Part of a small language model's weights.
Size: 14 layers, width 384, 3 heads of 128 (1 for keys and values).
Architecture: RMSNorm before each block, rotary positions, no biases in attention or MLP, untied embeddings, normalized queries and keys.
Training: 274M tokens, 9364 steps.
MLP neurons of a small language model. Each row is named by its layer, matrix (gate and up: input weights; down: output weights) and neuron, and shows model dimensions 32-95. Each number is 200 + 30 x the weight over its row's rms, rounded and kept within 0 to 999. A neuron's up and down rows have the sign that makes its largest values positive.
Before each neuron's rows, "raises" lists the tokens whose logits its output raises most directly, leaving later layers aside.

raises: "e", ".", ",", " |", " ("
L10.gate358,178,185,185,174,178,224,157,189,193,202,200,248,203,184,225,171,190,190,194,196,160,214,191,157,179,176,170,175,178,197,193,187,227,200,152,157,177,209,225,219,183,204,228,259,220,225,181,191,250,210,215,185,166,207,185,226,163,260,192,158,254,183,172,157
L10.up358,211,177,179,162,196,189,173,208,245,228,179,236,172,198,217,278,189,217,191,208,184,155,200,147,162,178,205,184,177,161,162,167,203,144,118,163,211,217,164,228,175,197,254,197,228,172,234,146,219,205,186,218,265,175,205,191,175,169,219,264,206,170,142,236
L10.down358,246,213,197,249,174,179,252,195,151,214,199,199,148,216,177,231,182,202,187,210,187,211,168,246,218,175,254,236,229,240,193,168,183,198,221,212,233,200,229,185,191,261,172,164,202,200,131,280,160,165,174,231,221,202,178,200,208,215,197,223,184,198,232,151

raises: "\n", ")===", "===", "):", " January"
L4.gate172,195,193,233,170,178,169,215,195,218,217,184,203,198,224,247,218,258,241,210,165,232,175,179,194,212,199,184,222,203,177,240,231,173,168,170,151,257,178,194,236,237,217,155,190,243,224,168,235,177,173,163,213,241,162,153,199,163,205,234,166,190,227,161,188
L4.up172,215,249,225,185,226,234,226,218,166,198,195,199,192,171,192,202,231,213,170,142,235,213,186,171,194,194,199,197,205,211,241,172,201,230,164,216,242,191,195,205,255,226,196,196,212,210,162,194,223,241,153,208,227,187,178,206,204,136,138,188,227,214,215,206
L4.down172,235,206,155,216,249,257,138,211,179,171,205,223,227,159,160,180,163,180,201,190,181,180,217,214,177,202,215,219,179,229,176,176,236,248,210,192,150,203,177,155,158,212,216,197,212,187,241,204,246,206,202,197,172,209,238,212,202,195,166,231,192,122,197,205

raises: " itself", " this", " each", " these", " it"
L6.gate235,198,218,256,201,210,142,199,173,202,185,208,197,193,219,208,128,218,204,210,207,187,212,236,195,214,180,232,184,176,164,259,198,178,217,248,185,185,217,218,219,239,200,226,198,211,218,201,209,238,201,246,161,190,240,218,235,199,176,198,246,190,232,233,204
L6.up235,227,236,230,257,187,163,227,152,182,157,194,176,208,239,172,184,227,253,231,213,206,168,169,192,207,187,215,208,229,212,241,233,207,193,203,175,190,242,189,190,221,195,179,195,209,174,175,205,187,206,266,165,220,211,169,169,202,151,210,175,190,217,171,189
L6.down235,181,183,224,179,241,158,202,210,208,216,186,197,213,162,176,215,205,190,175,201,168,224,233,202,183,186,235,152,167,172,229,193,199,225,235,194,161,201,139,204,245,218,253,200,194,193,196,225,233,186,214,188,178,175,241,163,203,186,177,210,200,245,199,172

raises: " of", ".", "-", ",", " since"
L9.gate766,171,215,207,159,238,204,167,211,210,227,194,214,188,158,204,179,196,224,263,141,237,184,177,213,223,195,206,200,199,205,197,251,195,186,239,164,183,237,227,210,181,271,174,213,213,216,196,176,205,193,237,234,203,214,161,215,217,249,169,202,218,167,242,163
L9.up766,185,219,177,223,228,197,193,210,238,179,174,238,175,163,188,194,219,142,223,210,164,168,202,159,221,216,204,201,208,194,214,193,215,213,214,192,205,190,231,239,163,240,184,245,233,193,170,187,248,136,215,302,168,169,212,209,209,199,147,156,245,184,192,187
L9.down766,239,242,196,234,229,218,234,205,218,199,162,193,162,189,170,220,200,174,206,231,175,183,190,157,171,236,209,213,203,162,221,159,208,192,207,239,197,192,202,218,161,229,137,227,221,167,194,235,204,188,171,218,171,164,253,231,177,184,200,221,197,207,193,228

raises: "====", "According", "However", " Each", "=="
L6.gate64,181,178,254,228,222,140,253,169,210,155,237,175,150,204,197,230,182,253,187,200,235,182,195,164,187,189,233,169,245,212,203,218,217,172,135,190,215,184,184,240,204,187,188,221,232,190,219,161,173,212,226,215,210,208,150,225,189,186,226,186,159,221,155,189
L6.up64,198,152,205,240,186,168,216,212,176,223,212,213,201,153,254,257,186,249,194,192,179,205,174,240,188,221,216,250,207,202,212,123,173,181,150,232,202,176,181,209,183,221,193,289,153,244,240,184,226,214,214,223,123,225,217,193,153,219,270,187,170,214,207,174
L6.down64,236,192,197,196,213,180,201,247,206,189,184,237,194,233,243,250,203,223,118,147,176,204,208,205,170,208,246,199,203,236,224,123,206,172,181,227,200,214,180,209,202,186,227,252,187,244,205,168,183,210,229,203,136,188,236,207,123,209,205,201,201,186,219,218

raises: ",", ".", " ", "0", " -"
L9.gate649,213,200,236,247,238,227,183,166,216,185,174,223,186,177,255,220,163,259,183,196,167,196,209,167,168,222,230,209,182,225,152,229,219,208,209,219,163,222,208,207,199,170,147,219,203,201,223,207,204,201,207,201,197,208,145,219,182,247,170,223,249,234,216,160
L9.up649,168,183,204,171,226,180,242,162,249,199,251,166,201,179,184,196,246,219,158,157,190,126,241,192,195,169,200,199,264,265,189,188,184,176,200,180,244,171,222,210,213,235,209,192,229,213,211,222,204,200,209,227,216,176,186,186,201,202,183,220,245,241,270,168
L9.down649,201,187,179,161,175,180,187,173,165,216,213,206,174,246,169,166,136,262,222,207,157,201,207,218,190,198,242,239,171,212,233,185,170,222,207,216,245,209,192,201,159,239,271,194,204,206,183,212,146,221,219,264,218,219,161,206,230,203,194,270,185,192,167,167

raises: "s", "'", ",", "-", " in"
L11.gate329,189,251,250,209,189,200,193,219,190,181,193,251,165,151,221,224,169,197,260,190,187,152,172,125,202,191,175,223,202,218,166,188,211,220,213,193,204,184,232,218,227,231,232,194,160,173,177,181,164,225,169,207,192,204,222,196,143,178,177,242,186,208,187,188
L11.up329,118,266,200,212,245,194,198,221,150,162,140,225,192,202,182,233,185,133,214,189,189,179,179,204,186,156,181,238,199,235,169,214,201,156,203,183,154,107,233,186,225,217,176,215,182,230,178,206,228,187,204,240,201,160,133,150,205,144,205,208,215,210,158,180
L11.down329,231,194,189,279,193,252,202,223,231,212,148,170,230,198,204,212,227,185,189,207,166,223,219,184,220,191,221,184,233,199,256,245,250,153,191,232,209,163,208,207,181,185,187,170,218,271,212,251,239,192,240,230,216,209,193,193,202,182,216,226,263,233,178,179

raises: "\n", ";", " |", " (", "."
L6.gate82,212,169,189,224,194,195,179,152,228,150,168,168,200,153,241,244,191,162,185,196,205,191,178,200,250,203,236,238,210,182,211,227,236,187,220,224,224,198,197,191,214,154,259,182,203,247,218,228,232,305,244,171,190,179,206,232,208,254,243,200,162,200,220,191
L6.up82,215,196,215,238,194,193,234,163,256,174,188,195,166,180,211,276,210,220,217,189,204,161,186,200,218,251,212,197,180,148,194,190,285,219,224,258,193,173,177,195,196,127,235,187,211,233,158,226,197,251,202,234,164,213,220,240,192,184,223,226,154,238,246,195
L6.down82,224,223,184,215,212,195,199,187,199,190,163,228,182,158,188,204,175,192,155,188,224,152,176,166,228,226,248,219,199,185,192,217,252,196,191,292,196,192,231,268,190,142,237,168,216,221,163,254,189,271,155,220,206,208,224,210,183,126,152,189,158,212,190,167

raises: " a", " one", " an", " the", " its"
L11.gate451,231,150,253,182,254,165,184,213,211,179,180,199,196,158,240,254,161,269,195,264,227,226,239,207,248,197,209,209,267,159,217,197,212,197,180,191,236,217,199,192,183,217,178,238,239,250,246,229,208,230,132,215,212,192,191,174,137,213,212,171,148,191,219,217
L11.up451,239,185,183,165,203,159,170,222,218,190,235,153,226,185,215,156,217,234,177,160,166,193,182,176,223,176,265,193,187,201,188,234,215,209,170,225,218,183,237,215,229,151,195,238,194,189,231,239,215,185,196,242,159,244,241,189,180,140,203,256,141,155,228,186
L11.down451,176,200,221,205,164,201,168,221,135,233,239,180,198,195,210,143,165,217,228,152,182,237,205,219,226,201,227,238,243,225,181,168,132,199,161,160,209,147,263,186,161,239,239,257,158,221,184,236,165,185,156,213,190,198,246,205,258,225,213,174,214,185,241,214

raises: "1", "2", "3", "4", " represented"
L4.gate864,214,233,219,243,180,202,222,186,205,277,174,142,196,182,211,187,196,189,232,226,259,173,249,198,196,237,217,268,133,193,183,203,193,161,196,237,250,247,214,236,238,190,195,162,218,207,159,161,164,244,204,167,229,189,166,195,191,196,222,211,195,220,187,227
L4.up864,229,210,216,209,166,211,194,151,205,245,190,142,178,212,185,178,229,207,209,228,259,231,265,176,200,241,191,234,176,154,209,234,187,260,180,189,259,211,239,194,223,150,226,181,231,207,190,201,201,197,169,181,187,183,193,192,184,194,155,203,223,207,178,217
L4.down864,186,231,152,225,203,211,187,180,179,222,179,154,199,240,150,178,157,227,199,249,250,187,230,156,156,210,204,190,187,211,154,188,184,224,204,257,231,222,216,188,219,184,216,178,244,196,251,209,197,184,207,219,201,208,190,202,208,196,167,212,207,160,204,206

raises: " and", " a", ",", "-", "m"
L11.gate247,252,187,235,192,139,179,196,200,199,229,222,180,229,212,222,217,202,174,212,149,275,148,226,185,199,212,231,215,156,197,191,213,167,196,292,209,201,180,191,209,187,183,214,175,226,181,218,212,166,219,239,208,200,227,246,202,141,237,195,202,175,229,181,172
L11.up247,212,251,179,182,176,184,193,225,203,229,210,164,245,187,158,220,231,199,203,153,205,136,173,211,169,194,210,191,186,212,222,191,183,212,204,200,217,130,168,189,195,226,238,166,201,176,236,224,182,230,192,202,196,197,196,181,184,174,205,230,214,200,164,203
L11.down247,234,217,175,172,209,210,239,188,225,233,199,119,199,224,178,202,233,154,175,221,176,156,156,239,172,189,163,174,187,248,219,240,209,201,195,205,178,165,235,182,158,173,228,168,197,221,264,176,195,256,201,248,205,185,220,172,206,162,167,218,265,197,188,191

raises: ":", ",", ".", "-", " "
L11.gate250,229,226,212,200,244,222,178,228,227,204,241,226,251,198,237,182,91,151,186,180,208,212,212,186,180,173,210,159,160,176,168,210,188,191,218,219,145,268,246,210,177,212,156,176,198,224,218,225,203,222,202,205,226,149,235,213,184,245,189,202,230,179,179,233
L11.up250,189,197,201,240,228,235,178,241,187,186,244,190,231,204,205,144,232,153,175,196,196,200,207,222,179,170,191,138,177,177,178,221,194,178,159,226,165,186,225,183,181,176,233,169,278,211,204,222,239,231,244,225,186,162,196,198,235,197,202,225,253,171,198,250
L11.down250,202,185,208,172,209,185,188,192,183,202,191,247,169,204,167,189,183,229,185,175,207,200,184,179,212,229,167,218,222,208,199,153,203,212,212,164,216,134,194,213,177,204,216,215,187,190,206,177,227,190,220,216,225,239,215,177,195,160,206,216,193,212,201,191

raises: "s", "\n", "t", ".", "-"
L4.gate125,202,195,182,241,228,182,180,154,181,171,206,157,141,180,235,199,246,214,207,208,193,277,160,172,197,139,193,278,211,234,147,222,229,170,204,182,185,151,183,234,222,245,202,226,259,134,180,189,223,211,177,180,196,230,225,200,247,239,248,217,203,197,160,150
L4.up125,206,221,179,221,259,189,178,134,205,176,168,154,198,207,185,247,232,239,194,190,189,209,139,173,227,161,143,209,189,229,150,220,209,216,197,192,222,128,166,187,184,249,219,192,219,141,198,226,200,198,129,219,194,222,205,212,240,174,231,222,208,197,213,154
L4.down125,164,293,214,203,240,184,183,183,217,179,171,196,254,207,203,241,243,173,153,186,164,199,183,228,221,184,159,238,206,157,200,246,216,248,181,200,203,261,186,136,195,214,210,209,220,175,200,260,206,178,155,166,152,228,212,200,207,156,219,170,198,218,201,232

raises: "\n", "==", "===", "-", "===="
L6.gate642,204,193,234,196,169,148,202,153,178,207,138,248,220,218,238,230,177,250,161,223,213,196,155,197,259,221,151,215,182,212,187,211,196,192,204,181,240,166,201,191,254,206,206,185,188,206,239,138,191,252,176,149,171,226,105,212,205,216,216,244,207,263,207,131
L6.up642,234,205,171,204,230,207,218,186,151,195,175,175,195,177,215,212,203,184,123,202,203,191,137,231,194,177,161,206,202,206,221,218,194,226,226,240,173,203,187,182,201,174,235,234,189,140,227,195,275,246,194,225,169,236,194,201,267,186,199,235,240,204,155,186
L6.down642,235,216,206,193,239,208,185,243,218,203,194,202,239,222,150,201,198,152,101,151,220,213,202,213,124,185,246,178,237,192,183,239,224,262,180,188,197,224,185,214,189,191,198,235,234,165,197,157,222,181,179,242,117,216,203,198,227,180,210,184,239,180,230,172

raises: ".", ",", "-", " of", " and"
L4.gate919,180,185,209,156,201,176,131,166,227,157,197,279,177,201,191,180,195,209,186,208,239,226,196,175,234,189,159,195,243,147,201,207,211,222,161,162,180,198,203,141,188,193,194,230,256,167,195,212,191,157,184,198,196,137,221,149,144,199,185,157,167,228,209,207
L4.up919,193,239,186,147,201,206,155,163,217,174,175,275,189,200,193,192,216,201,196,182,218,216,162,158,241,226,137,170,221,177,193,204,238,242,156,174,161,182,189,132,211,177,168,188,230,152,178,211,176,142,156,219,205,155,216,150,186,208,184,156,182,211,201,185
L4.down919,224,158,155,195,169,224,253,184,185,208,180,202,182,247,189,194,218,206,210,167,193,199,206,201,183,199,154,223,200,206,221,220,242,203,154,179,206,160,209,182,184,202,168,203,201,177,156,184,207,241,179,178,210,239,187,208,176,181,125,233,204,205,207,193

raises: " their", " its", " the", " a", " an"
L10.gate173,190,212,212,206,234,221,170,161,200,145,205,239,191,171,196,200,191,234,271,217,187,196,212,216,247,242,188,181,169,160,205,221,237,181,197,159,166,199,165,196,170,187,207,230,235,166,233,194,261,200,208,232,204,141,168,209,152,268,164,213,192,261,298,213
L10.up173,241,191,207,215,188,188,223,177,192,123,188,238,191,240,231,165,176,215,175,297,142,192,191,168,226,217,162,188,252,179,209,194,207,251,194,313,218,181,162,219,169,194,224,211,203,227,176,197,205,172,155,201,169,204,200,191,217,164,234,205,211,196,222,189
L10.down173,179,173,225,180,204,195,191,244,206,226,228,172,196,196,214,238,193,185,168,173,258,286,221,193,150,225,211,208,207,243,216,186,196,208,210,190,201,205,230,202,200,233,220,201,173,209,184,257,167,214,190,160,245,181,215,222,205,244,222,233,219,187,157,197

raises: " it", " the", " that", " its", " this"
L11.gate683,200,211,249,245,203,184,175,171,215,257,247,193,193,257,198,205,226,193,190,211,252,245,206,227,238,212,234,215,192,183,233,230,172,192,225,195,200,227,175,198,196,202,247,222,201,188,153,215,170,281,220,194,195,233,216,202,222,256,167,220,246,225,241,193
L11.up683,135,166,215,203,200,174,203,233,241,221,98,184,253,203,182,212,211,202,150,169,202,211,186,192,130,164,204,203,194,272,241,178,209,221,188,229,196,229,207,202,214,243,185,193,204,236,183,204,222,217,172,203,170,182,178,239,204,142,215,196,213,195,204,223
L11.down683,149,219,202,170,162,148,165,177,206,222,183,111,207,240,148,226,182,192,196,155,184,176,182,259,164,185,198,125,192,248,209,200,212,241,160,178,201,197,180,232,204,225,209,188,245,201,148,205,214,201,113,229,189,180,221,203,102,240,200,202,194,192,201,243

raises: " the", " his", " several", " a", " some"
L11.gate560,285,187,231,233,156,221,239,223,217,177,235,270,247,195,241,201,209,187,187,235,197,202,240,194,215,199,224,170,190,155,201,160,169,187,168,215,150,182,196,227,232,181,150,238,223,186,224,176,213,193,166,214,218,206,119,186,197,203,220,240,145,202,203,218
L11.up560,242,247,200,237,195,197,196,161,196,181,222,210,235,161,187,196,197,234,162,234,184,190,172,214,235,255,217,191,172,181,172,186,179,159,228,228,166,228,180,203,137,160,153,231,281,178,228,205,193,209,207,223,170,186,177,176,192,215,191,214,160,202,246,149
L11.down560,160,191,234,124,230,180,180,262,193,184,208,156,148,237,143,185,226,192,192,172,199,233,178,179,182,164,167,210,241,202,216,165,212,211,187,199,233,168,228,152,257,186,228,179,165,190,144,258,173,207,182,186,205,147,241,221,174,205,180,155,208,217,172,247

raises: ":", ".", " =", "\n", " –"
L8.gate951,188,157,272,172,233,212,214,213,205,136,184,186,202,185,232,186,184,148,232,196,180,210,143,244,212,198,182,225,238,161,204,218,198,166,215,169,275,222,210,201,174,183,184,226,176,191,190,247,201,230,192,219,222,212,199,223,206,183,248,210,222,170,184,262
L8.up951,211,207,232,191,203,261,218,235,194,176,185,211,244,211,187,160,186,187,220,154,230,210,167,217,197,213,253,191,236,166,174,209,231,209,116,224,187,205,232,150,241,128,177,221,166,158,261,176,174,204,205,201,227,215,186,132,216,152,195,265,219,226,142,205
L8.down951,157,197,191,179,261,243,172,205,209,195,205,209,161,204,192,168,184,173,133,227,203,223,160,153,201,165,189,213,211,186,205,223,232,198,191,203,219,203,230,201,191,185,230,212,162,150,243,201,248,201,264,193,152,209,181,166,222,197,206,151,111,201,193,207

raises: "body", " way", " depths", " things", " truth"
L10.gate784,209,209,232,168,129,229,146,244,200,261,241,214,222,179,227,214,198,194,216,188,175,184,182,227,196,246,211,215,232,206,192,181,206,213,207,195,208,196,174,207,202,205,206,168,178,219,167,216,175,201,133,169,227,219,182,238,135,192,184,152,156,192,238,232
L10.up784,208,151,237,245,186,216,167,182,185,215,218,221,216,223,250,228,226,183,229,255,217,169,194,185,208,208,185,213,152,195,135,174,147,187,177,214,164,167,223,183,216,188,220,206,213,207,180,187,143,182,209,265,210,153,161,250,247,243,245,225,235,212,221,172
L10.down784,214,208,172,170,175,177,179,153,219,213,179,204,240,162,258,167,194,243,228,238,189,179,177,177,201,242,221,211,185,153,199,174,188,178,259,191,185,237,210,205,254,166,172,181,165,211,250,170,220,212,217,161,209,213,211,171,123,208,212,184,194,219,197,181

raises: " of", ",", " for", " at", " in"
L6.gate427,184,224,122,231,193,267,234,159,242,229,261,198,205,191,178,202,167,268,241,242,163,190,175,166,112,212,205,189,196,174,133,158,197,230,124,151,200,203,212,224,186,181,227,207,207,161,210,189,198,185,223,165,217,176,201,179,168,156,217,240,173,197,207,173
L6.up427,188,239,167,208,208,224,262,186,208,229,226,181,229,168,177,219,185,223,217,235,172,192,135,194,110,243,192,196,218,164,131,163,189,240,156,188,208,228,190,188,202,204,225,206,193,185,181,197,228,217,165,196,202,204,237,156,166,172,211,232,187,167,189,152
L6.down427,170,237,212,175,230,188,193,215,226,234,201,193,194,204,164,270,202,222,209,192,163,178,216,189,190,207,232,151,187,214,191,218,198,220,162,218,171,235,203,185,234,238,206,217,233,192,193,195,205,153,196,186,180,200,199,191,220,180,172,258,175,212,191,186

raises: "\n", ",", " (", " =", "."
L8.gate368,178,167,196,193,176,193,222,162,242,218,215,270,218,205,267,197,207,164,198,218,208,158,216,210,223,145,175,195,228,153,231,173,183,168,204,190,183,138,214,218,122,186,181,226,253,174,169,194,186,197,176,174,206,202,235,164,172,257,247,246,202,213,199,214
L8.up368,176,241,215,235,222,212,233,236,221,189,217,171,123,212,217,197,240,198,187,222,193,183,209,194,217,234,146,172,233,185,245,222,187,198,277,231,236,191,198,190,191,159,181,189,184,156,195,207,213,203,200,183,146,188,228,194,146,199,162,163,186,209,209,187
L8.down368,220,165,159,200,199,173,191,118,231,199,207,258,177,159,190,242,198,170,211,157,196,162,196,132,186,193,150,166,160,179,219,200,192,188,185,227,199,192,222,228,137,203,211,197,222,161,189,202,209,194,121,230,140,180,216,229,167,200,221,251,198,198,215,196

raises: ",", "'", " and", " (", "."
L6.gate295,216,198,277,153,189,250,191,236,176,226,184,233,210,201,248,155,185,251,195,226,197,185,210,243,185,207,181,205,192,225,210,231,179,207,236,202,219,172,230,233,212,208,179,178,263,179,196,199,231,188,195,171,156,170,230,251,181,218,165,183,217,241,172,182
L6.up295,226,173,205,205,202,204,170,171,274,250,215,207,251,172,221,236,225,172,139,251,194,217,196,217,182,247,189,176,127,171,184,175,210,190,230,234,243,236,205,194,188,171,217,202,223,159,221,210,191,174,182,220,190,176,254,212,184,199,192,226,275,241,206,206
L6.down295,241,215,150,212,181,213,220,156,224,252,174,202,188,227,202,220,169,162,141,222,200,192,194,193,193,192,178,219,179,226,198,175,214,167,204,190,175,224,229,145,197,223,254,210,179,225,214,190,237,218,188,223,204,211,224,194,234,174,220,243,207,228,172,191

raises: "\n", ";", ".", "|", ","
L11.gate603,217,204,191,194,160,208,200,194,217,201,188,288,228,191,254,224,233,251,176,196,226,155,204,157,193,150,205,231,161,203,201,194,171,184,174,166,217,195,193,196,201,199,259,186,218,214,192,222,247,200,233,155,230,193,188,218,210,161,167,251,229,155,173,216
L11.up603,182,217,217,238,225,218,244,210,239,179,214,154,158,185,256,189,179,187,166,138,157,202,192,162,201,202,221,177,192,247,198,140,187,153,222,219,222,240,182,209,164,188,240,218,257,182,277,243,220,111,190,171,193,158,157,195,208,187,189,177,212,228,186,182
L11.down603,210,211,177,185,214,203,253,173,177,224,187,223,195,211,191,183,203,213,221,195,180,204,227,261,211,212,208,196,243,172,206,177,203,186,209,181,181,214,210,191,267,261,162,174,148,185,163,173,207,210,140,223,136,149,216,179,190,202,228,190,210,237,175,180

raises: " for", " with", " and", " at", " the"
L10.gate746,223,232,174,267,158,202,180,193,253,203,189,216,186,169,219,245,207,201,159,186,199,207,194,146,178,247,214,229,183,244,177,196,192,237,206,234,171,190,202,213,211,196,182,172,239,175,245,222,179,170,232,223,192,152,219,194,201,192,180,228,173,181,239,209
L10.up746,198,221,245,251,179,191,200,189,249,201,219,257,180,219,217,160,212,191,206,211,217,240,166,173,178,234,189,223,180,218,163,162,180,227,215,201,168,203,244,201,188,170,210,198,212,143,198,188,178,200,241,263,177,180,241,193,194,249,180,191,221,196,228,212
L10.down746,175,208,224,175,223,151,179,267,164,161,175,172,206,196,118,200,203,200,214,192,149,222,167,206,152,187,177,187,235,174,175,205,236,176,178,248,152,141,185,194,180,174,205,246,171,203,245,183,223,221,224,200,210,220,214,181,208,160,201,200,197,205,189,172

raises: " |", " (", "9", " by", "1"
L10.gate567,175,208,218,154,226,212,171,192,174,207,195,185,194,180,207,226,173,256,213,219,217,224,147,178,189,236,197,183,183,188,193,180,193,224,247,209,209,229,173,243,214,170,177,193,193,151,191,207,168,228,169,171,112,184,220,204,207,217,196,199,199,226,224,232
L10.up567,186,224,183,177,210,245,183,217,185,205,190,140,167,183,203,201,185,227,200,209,242,222,166,144,240,235,224,160,250,194,210,150,206,232,215,227,189,216,154,209,197,205,199,199,222,130,153,184,210,242,160,205,115,225,227,233,213,182,214,148,168,184,247,241
L10.down567,218,197,184,169,196,251,217,236,219,195,192,219,165,184,228,207,180,197,183,195,194,198,184,178,208,171,226,209,225,189,189,189,209,225,221,285,232,193,229,238,162,149,189,193,255,196,221,200,201,177,182,160,188,225,244,210,173,167,199,183,179,147,205,199

raises: " of", " I", " II", ",", " III"
L3.gate280,191,128,241,203,222,188,155,212,210,223,202,225,197,218,179,227,204,213,225,193,195,219,236,232,230,193,198,259,222,197,214,229,209,231,186,190,177,173,255,148,219,250,181,175,206,167,197,210,182,211,190,168,190,189,209,187,224,243,218,271,209,259,166,209
L3.up280,212,156,220,177,210,221,168,200,201,223,189,212,207,202,178,209,197,215,184,179,147,190,183,208,237,227,181,216,177,175,241,146,230,211,194,217,164,171,218,183,180,138,228,182,140,154,232,192,177,201,175,200,182,130,212,170,224,219,224,223,175,214,195,218
L3.down280,217,132,223,273,175,235,196,198,180,221,185,201,213,201,157,218,235,202,196,184,155,123,218,216,201,215,211,187,144,200,202,157,205,262,163,178,181,179,231,134,217,211,198,171,200,183,171,224,148,191,149,196,182,188,181,205,213,215,169,229,199,174,220,211

raises: " of", ",", " ", " and", "-"
L10.gate639,177,176,195,182,207,174,237,179,238,189,206,259,288,148,211,233,199,208,205,139,231,211,183,230,173,216,205,205,206,232,184,186,242,159,188,155,216,210,187,240,185,142,198,212,213,275,211,196,175,197,208,173,217,196,228,229,191,217,242,127,217,206,216,217
L10.up639,199,201,145,172,244,224,209,160,230,234,206,209,197,186,129,192,217,161,200,136,178,180,176,185,168,219,155,197,197,218,204,202,216,214,171,185,203,229,200,176,187,201,261,173,234,195,198,213,176,223,199,222,217,152,196,194,220,192,195,165,182,208,192,206
L10.down639,217,224,193,215,135,166,198,181,206,259,201,147,245,247,177,210,197,207,190,223,128,178,171,198,185,225,177,226,205,180,214,168,218,179,231,220,124,186,147,168,194,247,187,196,214,190,166,150,211,229,179,215,190,204,195,202,194,176,206,242,213,243,261,229

raises: ".", "-", " and", ",", " |"
L9.gate250,231,220,248,177,187,258,150,164,194,227,191,232,224,235,235,174,148,228,175,186,213,264,171,220,168,195,219,222,207,205,142,182,168,203,228,210,201,196,247,179,198,169,188,182,161,195,259,185,190,178,228,127,238,211,198,251,209,240,190,178,238,115,222,213
L9.up250,227,140,203,214,138,212,169,185,197,195,156,177,217,208,197,173,173,154,209,206,206,207,222,259,136,191,220,208,251,187,183,179,192,210,225,220,185,212,225,246,191,171,206,245,201,210,211,201,198,184,269,179,235,208,183,274,207,155,157,163,219,182,219,214
L9.down250,158,250,171,223,196,167,230,205,233,219,190,262,217,213,190,209,261,155,175,205,219,149,120,208,236,218,185,217,225,237,185,223,213,170,200,222,190,215,151,183,193,230,223,186,212,178,118,192,232,186,188,274,168,218,214,143,162,164,270,208,205,201,202,170

raises: ",", " |", ".", "s", ";"
L10.gate343,201,171,207,235,214,207,179,189,224,221,203,290,231,220,196,240,179,183,272,244,232,203,264,217,208,198,239,214,202,189,177,177,205,204,242,218,162,215,172,202,182,201,191,212,209,216,204,220,198,170,235,186,209,173,209,278,208,241,201,189,247,199,180,195
L10.up343,206,187,167,211,202,192,160,198,219,227,226,199,184,221,209,222,201,164,206,227,148,139,208,178,206,215,214,188,190,151,199,208,184,197,200,250,205,189,170,175,166,241,236,218,216,191,262,232,209,151,135,207,195,181,213,258,189,201,220,201,206,242,175,192
L10.down343,203,220,201,211,194,176,208,188,222,211,194,213,205,230,208,171,208,228,187,150,230,172,112,179,233,195,181,201,189,221,195,192,193,217,203,175,219,188,205,181,201,207,211,159,214,205,145,204,210,174,136,198,203,184,196,147,202,210,156,224,178,233,227,178

raises: " ", " |", ".", " and", "\n"
L11.gate164,173,219,205,190,209,182,209,240,208,257,222,248,217,213,231,185,203,197,217,238,228,225,179,208,203,234,163,172,188,206,192,196,179,186,161,210,189,186,253,188,189,120,214,217,204,222,160,125,205,174,231,164,219,187,215,222,193,240,191,212,211,167,190,225
L11.up164,162,210,149,202,174,203,191,177,167,192,225,227,224,254,219,142,211,221,210,156,209,193,131,176,222,233,180,231,202,275,193,159,235,223,149,131,163,181,249,182,216,228,222,188,221,203,198,168,184,209,233,169,241,176,193,172,201,151,237,255,197,165,191,215
L11.down164,166,150,159,179,177,208,171,234,183,245,185,182,196,210,140,180,158,216,172,219,171,201,171,201,193,163,148,228,215,178,154,228,176,190,200,159,191,201,205,221,250,258,194,126,153,178,203,242,226,183,176,252,222,209,179,214,206,168,197,188,195,227,218,210

raises: " ", "-", ",", " and", " \""
L10.gate10,209,226,183,194,209,220,186,204,209,187,197,247,185,223,197,225,123,211,257,180,252,225,200,205,202,161,224,179,155,202,243,188,170,211,229,204,203,233,191,245,197,192,237,201,202,206,234,227,209,190,226,210,256,196,216,231,137,180,145,156,213,132,180,198
L10.up10,221,166,204,197,255,240,186,204,160,180,222,265,231,209,193,198,191,187,176,192,208,211,166,250,206,140,207,191,183,217,200,231,199,201,205,267,169,205,212,170,181,230,262,208,185,215,262,211,201,235,209,219,244,281,232,253,213,167,171,189,239,158,165,200
L10.down10,173,191,239,201,212,158,233,172,187,204,217,195,210,184,192,168,189,203,161,158,191,208,199,248,222,197,198,207,243,204,208,170,206,227,216,211,201,194,214,201,190,258,169,232,215,160,177,206,155,162,189,255,208,189,210,165,220,199,214,241,186,224,183,151